{"n_layer": 10, "d_model": 512, "n_head": 8, "n_kv_head": 8, "head_dim": 64, "d_mlp": 1344, "vocab_size": 32768, "activation": "swiglu", "norm": "rmsnorm", "norm_place": "pre", "norm_eps": 1e-05, "positions": "rope", "rope_base": 87700.0, "rope_fraction": 1.0, "qk_norm": false, "attn_scale": 0.125, "bias": "none", "tie_embeddings": false, "parallel_block": false, "init": "uniform", "init_std_qkv": 0.0208, "init_std_o": 0.00465, "init_std_up": 0.0208, "init_std_down": 0.00465, "init_out_by_depth": true, "optimizer": "muon_variant", "lr": 0.00998, "beta1": 0.95, "weight_decay": 0.015, "lr_head": 0.00638, "warmup_steps": 200, "schedule": "wsd", "decay_fraction": 1.0, "decay_shape": "cos", "final_lr_fraction": 0.0, "batch_tokens": 131072, "seq_len": 1024, "doc_mask": false, "train_tokens": 1766000000, "steps": 13474, "dataset": "wikipedia_en"}
MLP neurons of a small language model. Each row is named by its layer, matrix (gate and up: input weights; down: output weights) and neuron, and shows model dimensions 128-255. Each number is 500 + 40 x the weight over its row's rms, rounded and kept within 0 to 999. Numbers have three digits each. A neuron's up and down rows have the sign that makes its largest values positive.
Before each neuron's rows, "raises" lists the tokens whose logits its output raises most directly, leaving later layers aside.

raises: " then", " so", " and", " while", " however"
L7.gate1001:419505494453472548453519514533480561540515468454455556392490494495465466535468512599497445443503525522515515473501524570526483514532503508558491453424526528487455503544501588493550446476521500554427518522475588443570510454588474476482521507527484524450586566472517534551428515480443534448514501543532395466523476501485506492504538517493498526514457437466475470442486517449549414453483
L7.up1001:520488520482487546545517497545470568512462491448539495451496477514433427507506550506560511441478552560536565465466493547479509547556491489509463464491482503492602475557456570503499474536510506522436482515598508520506507520536461483476515523506441544499484469448452479498334513527500550511530527477504480472498508434444504514554415509472483466482438402541432524527584548500504473377514
L7.down1001:474495441527474513489545486501578440489584522498492497480454507482547492522586484506453488518494469510519512472462473501495512499492490539444462548506533532415414549542494504467470436529523534533524517531470501374492415508507508520535459527480463492494523534491523468483554539487534502566543491508521378459471606451525527478488554465516504561483457537510490593468561546379491482560578

raises: "ian,", "ian", "ered", "ians", "erman"
L7.gate213:570515552509515516537496464491566439517571517493448467449544502483557458466502438493507536500552525425483536483472505500487518553540481531421462455527399493467494466546462497481528448507434452478525476447476519519441558551485518515595443475483519457572445497441494490595487493512556489546472509477575510587495463562535494549498449483527495515539486453467475520496479526436496432490513
L7.up213:520517510461512550531480534485473469475551574466513536521437463498500490560547392518482555533467553462435497476465480546423449503523455547504449522480560470482491527472486483465502520474511490557479501476473487455475493459452576493510481479407515470456582471485490468537506496470464501526474489470488513511536476452553495427463469514438442462458488481546451524520519579489494527505476
L7.down213:476516496511483537493481492496475492468481552514479492642456431473533573496554504468524559525478483497429524501544471513437460485493512548446483454481544536515505568521479483522480517465440567572489435509517488479482471481471501494447459480488470486532490519527455488522527512457464517535453525493484553505522556513484501429504459508510498512457538472468493533482513537565551508432469

raises: " north", " west", " south", " southwest", " east"
L4.gate796:467498453511541531423468519478506472475474449527480523524489577523466463486549482519480479564491490507445546515449552510517509468522530506540535501525414510489441508517539544478483497538506518541537547491494488537467415561426553488500510492517478433513476521516533571490462472524494452492481464503546516483469516542517530480529488509496535549443451419550475569481448468457438495455508
L4.up796:532471500459482537463482488512448529531481475496459464513463534465537438544470495490474425516459591450480516553559508536524497498484498458520510514597461540495429509594577485468538458556491449492594535488513438492411481445490461509548542492526437390476505513501570547521487471538539496468541502463506579529482519485502512520439572489481504461468445477571511509484503523477497498461518
L4.down796:495460508425435497494553447559436559501507530478471533554501558474468556539582486548533464522524554521526468501499473514568527451520476455492543515431486524524488553496549476512515479521509507496554546553479448526532431522479526490558494564486483428475544567555505538487457510544545540467503447482464532506517467560540538451470479494554610477495526519556473416498456501474448510499546

raises: "ened", "ness", "ening", "enders", " genre"
L4.gate729:478525489514454483541556503503546515526509495430521484474471493500507528495520486498539495478550531485455472535458444508524498526455463486521523528430479473540504481506532561558509575552548468546547587551441504492491525515464493439439452491518462519556468477546475505503519493438454439456595403532501490517563552485490479547521510476483513442433516524492491532554439554562496515485521
L4.up729:517470480479469403516513474503484445563414509476572523503546498491538549544524523495528484534573512511516530505463438440517576503457489450531505525507527513539558425527555519480455398431478445504554525456498544539512591541507413557509530460517548529509515509435535514411460500454445475454565459493547532489483489525548455575571529456491508499457489514488482495541436493462463451539561
L4.down729:536487490560449485543453527527461440528439565516462497433473560531554578557523486494540525541575575528528515451507530441486504489465422554549521487475534496486519475446540475388460441506479474581492529483539545513506528532498488421547487419502506586482524554503550477504500510412459501513551487552483515542528536500500484521568505518485436472446467508497430532531445525463498461549514

raises: " John", " William", " George", " Mr.", " Sir"
L7.gate1087:500524466547448464474526493454519369411538454551489496538477585461492450445540487506601428502527443423530523476485440445422536536491573523510509510522480513470529525519560457488470546519519560536485532442531444566465498502507473515534479434491539413506530524493558427577546455474522506469431462455486509520511513496444406489455503463539565415504578458513461499479482549506545464486530
L7.up1087:535461482463480394498417457543462464449514509542536461444484496536477539497535453434524443489471482482531593482557471520479553435486504546528493459488519461476538532458482535503444445493524541508478463483432481523454488534478476553484524516528578502475451485518509507598488535480506466559500488560511548495494500533506466470456482464445464463504427463498471536517491483514506512513511
L7.down1087:427580501493462471505505500537526459487604437528487595521478518474500472481500481555543458508432444469470517476482444482515476581420510532501494535535450551565478619521484496561468488525499497483475456490554520510539510547551508437518533439513501424464485557519499444511513534518504551441492521510573513558498561511470442513502481491491520427510590508518508465496537524468576461519547

raises: " 28,", " 2,", " 1,", " 28", " 4,"
L7.gate503:509487498476445492422494557570558437496514390495520440524582497544556447503490455417475547487514410442510595504521447492446480523528532490513518481509567479452547436472466553516458504500467442538544497511508559472538497487486597438534555480503485498492506503425503488500565416496469452408498492568487497466528478496511469465515524473495477510505504484549549428470458486486503532490555
L7.up503:496476474558501464477476454461526483541508539590453523533473460467505441535567513494490447558530446473447528495514471491527476478458524552532518518497514483523505494489539481533496482455478532453394514467543628459428589553498554513544513458442547605528534480476499542468465513443483503539482538482533536459498516545483487459577572461495493561535507520525492467498508580471553482402425
L7.down503:491432463573426511518453527455455496480455503553517488489442506596541429550584435471527558507507513441446537517549538490494492538501549496489553495465477549414475560493500481442504473500531605497515492533503480469485550407469526437507505534532442500482521506448434440524520477533534479519553499509536585476539495484549480531529569523450560520492501524512583532397469471495528602408397

raises: " candidate", " candidacy", " re-elected", " Democrats", " Democrat"
L7.gate1065:449454490551461491480428532479391477505467442545520519445468506513529498469543496460522496553516519497491557507510542464580518488516511476534513536455487492486528477517553576518486552480491436510536443489433498523549540423464553490486484490548588546521482478524484554553476485519576463525555460502525553546460541463482500502557496532495558460539494534440495550512517421493468500575465
L7.up1065:528486466475464481490485478474554487455501439539430430504503557491518479465498451522501498413506486525470520528520572490524515498462436506497508478499499493450486505603507569523485510441502478423603490487506421471504440508507514414517536452543536516496483435471498544484448529525482495539522542493508486554482508475470544451572488451470572510473525450468482532528495447503484493556486
L7.down1065:468506434502458483580447489591398467526450428532518508466478471497467540500483486460559390449529496493508537516603521475576543398457507517582536448514524488545497493534489536586556553480484514484512506481531484550482490477483476522507460560533546498496473562487532424532433467537533491519532413513478533587501541499525420490502590477509460545539483467521550524491503464510541549545509

raises: " while", " respectively.", " and", " followed", " making"
L7.gate701:476482473449537532486536490473407497494530475497451472483493505505511522514510537585570510563465496502518501480494376536448530507561474476503472500510574476529476509562466461562527449527521525474570526514438542433480506504499505459482455479489492533434463471494446510480411533576457506531437531431490507484404541552470514471475523494513489472531488492458412528545584469427446493550453
L7.up701:526448450447569536471554453509496499519530485544467468472410570508475475520568553564529578519480527469489528449564491527491512509498501536515554440480532475460530465551520516520545556489411533561511488432402453465525490398572479506474495477494485501520472499519481547499463554512469426464429492499535455503433494476504447537467474435371413494523454501506435476485485512489571499487477
L7.down701:541549552492489559473512611429507548523543494489424523547521516460474469534541451442476472513501525533459475538461466513453576436504483504493484557521462488508474505544500538499550526478496530522451444555475470448497515453501481515466496544529513471474540486485578585499473507462443513550435481587509485395425542463539536517545496419505535541504542503488520479499460535513489522493404

raises: "ard", "ard,", "ard.", "old", "ult"
L7.gate525:460444580496492512465587519509527485543453507533555543461531482543503509482462449411474505488508420433471528427412438503422553474514505455492495578547523434454498566492474456516463475528492546468515496546538527519478450466506475521536535485550491503534429486496450493534555418562453522454497532465524491541534468483519518558537421518511486489483433531500496462556519486477458430526533
L7.up525:562467538541549481398477513453498483530484497492504552510580529530444532457504428517484453500517543477483420524445462465491446513456512435500504504462528534515517487584529513476416417467518483511551529473483520502510458500490451476515554479489491530468489487528491469497590498487527495527513500511443497552502496504473451448501573539545469504466495540475522439462517525499520441539506
L7.down525:515580552496502506466486522469478512509487525407542535501539539496491453465495485568437521459468505472518545466477537415521491520508480461494480535561498495475438501589504468542513478488500528460508480449490571486507493444467382452538410535473524480483543538514538431512516509506471521505517539506449549483414508499522511536519580496494469486457474493456496543506549515449465548454484

raises: " old.", " old,", " longer", " later,", " larger"
L4.gate84:503485468411500502411529511425467565493510431427526471547463504513495512497423477519444468489519574554436579499493473496474484498492511494531543487550468451421509489520493558517476441495489473488513456436527471452504489506446449502543495497437556543523541504522474566445464521495496515518508528539500472549512505501569442463525482489531564503459512514485482531540501476504521565500508
L4.up84:467487463489530492457541525471537542529484504457555493514501553515486472509474427542485428557512522553450505421436503497484441482454468427535490538514452525425528577528485539505504424446534440538498535488506486484445508539505512510523455455497405457518456498447454469528462503453476492495437435544502514536508430441523493400544505509495513506457546491465524551537485528542514546479498
L4.down84:497497509430510527430465498439481499443450518417464555471456472525503503552452517557474545484483504527519492464487452506493495497579486512543491509599507477427530561514512580483514490472477516535499486489569491416473451518474505527568459486422553507491518514492469529503506519458486515532559523553505529445519458486619534474553553441462513501532519458505539552486476426496537519476549

raises: " northeast", " North", " to", " west", " south"
L7.gate389:514520485521528420487505579460602505473509477506502453520468479516450468508400511465554516516461522527513506460514504527400471456573549454494598557478513530507455477549459515453482447517537511566497526527487483438489424487593547582512455514545525534499488535555510478495462452495484534479522561489534528413458520523478567587564459496478481467484452452497519502526535466547435478592463
L7.up389:489461520493557474497504517524528520524474511496486510495579493489478503464450494587492482489451549492460529491513525567486520374562470423520562506440536516439491497526405525461484558434527486569537465515550525506532454389483494572568493502457485501495415521479522491481525405475500511449477554476531513458516527434502547584526506443495534521478485500499470541544524519545495389516545
L7.down389:533504458514493504465514531553497502449487524520482493519476492516411473529503504475549433450596490557521459434586392523447522495550522465508568465424455504509498518503523503498509475502511459502484454583524539599566434522519595529526562479487453480471496514548505537476495548495520486510580415474535524492456560478497436478454452522547488480491440514559508553528531374479465430523493

raises: "ace", "us", "ard", "ian", "ad"
L4.gate1232:493516554488467499500472515520454548488489476492552500485534483482483495464548483446491449533499486451551494465520513465442502552542440523487462550537554480571489486557506451562518459446538535521486521482517525483560429518566509531532518386463557500553476539416541500491452465464554535449479464428410494430552472404463451557583558456462559519500547428476555549442542513526501521494540
L4.up1232:475481467480437502557494482487487521466392467539581475459474455440534578430532446479614585544452477476486480494568475447460510463525551479377460461516541474457501477486484485582512512513521477546439500536537553506564512512516451588512539379431464498493526528548569513408496476454527490480489527489453487579496521518477506561534509491555466480464528492485495492498576507471453564501585
L4.down1232:500518517557490554509477476498511518577488530589535464492466460515572486524535499447424501482503514502533540547521453419506520490592471506490510511532555501466527482532525508531407542570467463521471506525499532491501463532460459530490468477451525459479423514529480489465537534497472490433447538472438492543483513434474512489557529467481451541481504550484519533499444502468503399454480

raises: "ening", "ness", " way", " response", " time."
L7.gate655:536529489506527553505519646543456566505531543454483418509515565460482544548504447463514534460498426542534526476544523504512500505414494506473554486536464479448458481490550518464525495433486497474474527488558548507419516511490528518513469542450437591486503458461545509494499492441520527522539455550475576529542527521456552491568505419475398513539498558474491465501550544519475454439550
L7.up655:529497491483548508548511464494469463502490512477491516500420463560562508567537452482558492496481464514527547536541436485492461448492518511498402466493587567573500552462497507464587469502536559505548512561483474439519489476514369495517416496512491479472492478473509512497455485501506481532428525533544495496491501446530487552581509499534540427587523482584507539497481483497513512540525
L7.down655:534500456508471558460483492506455456517476451492443491424522571571501452562539541548490497536503515435519510405471474536527503540541487533510497456475557496491514531454534423430495388580497462491496491433502450499451573523488535493450511526452517521522496601583509458489485477467453558450526482557437556495440531502560552527460486546460500531531469443496531479543484551530485531458531

raises: " third", " million", " fifth", "-th", " −"
L7.gate1124:528631456483493453493519542494481482486514466507471473538493473510510469460546479478538483498513590521492502485518505531447524528452495509519460542482557519419525519523469526481483553455446488450565521487516509495433529506545537394536509484484548548561610533490479545509441538529562494510462490473565509478498474499503518500484478508587579511473484516527540558470506478473506448524458
L7.up1124:533535444496469447483502540499494452516502529414506537560419597507566518449528457539452431479467546564578419530500481453455538482479459488516524492469474422441516489496533473540500473573595511444506535509551487483425537525417537546512454561536473509540490502538500589447498478494541512468493563447585473488523548503533420476510484510581514509499533491534439519502480580544500483485512
L7.down1124:464520462528457500509562506438528514568521529546455574450524506574480528548494499500464505568422455474431504507468484532441501458510487547492485507507503489391479497471410524546485481434488473511600548459472476518537580498508587445503527452517468570502414570468481502504383469477412474500419437487542492446444389529518418562561485549516449489511505516515515465485473515523530496478481

raises: " through", " throughout", " internationally", " amongst", " today"
L7.gate461:487486448535466441523471575506527489464469514472473472507451539559503476584464481481483451488534535473493443481582460527466528540504484503482447495512481474518487416432446440530486599475483529498500497460535443507467512484516563531389508412525507502514520516577471526515425384538539498550420524496416424513431408539520557524464491520534460530452418521429456548476469450534454493478451
L7.up461:588544443465491446496516556518515536515525444553494481442508519580417572437516492513489526477562487437442478473560526542450504485457538426493519534435477479537433537506503479473465464500513561500475470480525562558501527491509551554471490450539439409566477492506456458562493453539508538590524485536511522431505472502504452482463542435476452545492516506467513529516453460557507523517482
L7.down461:542449491504471431542522483545520542479487438528504532465493470562532482415412571453454476494446532583565449540567469512442531574548499502472474560521500520454480454519460423427519562510489542500508471512523473528501481520562480511450493444479532521498460451649454517490499529425510518595486456457527524449587466527525523572547477492505501491487549546513506475516451444505451519461532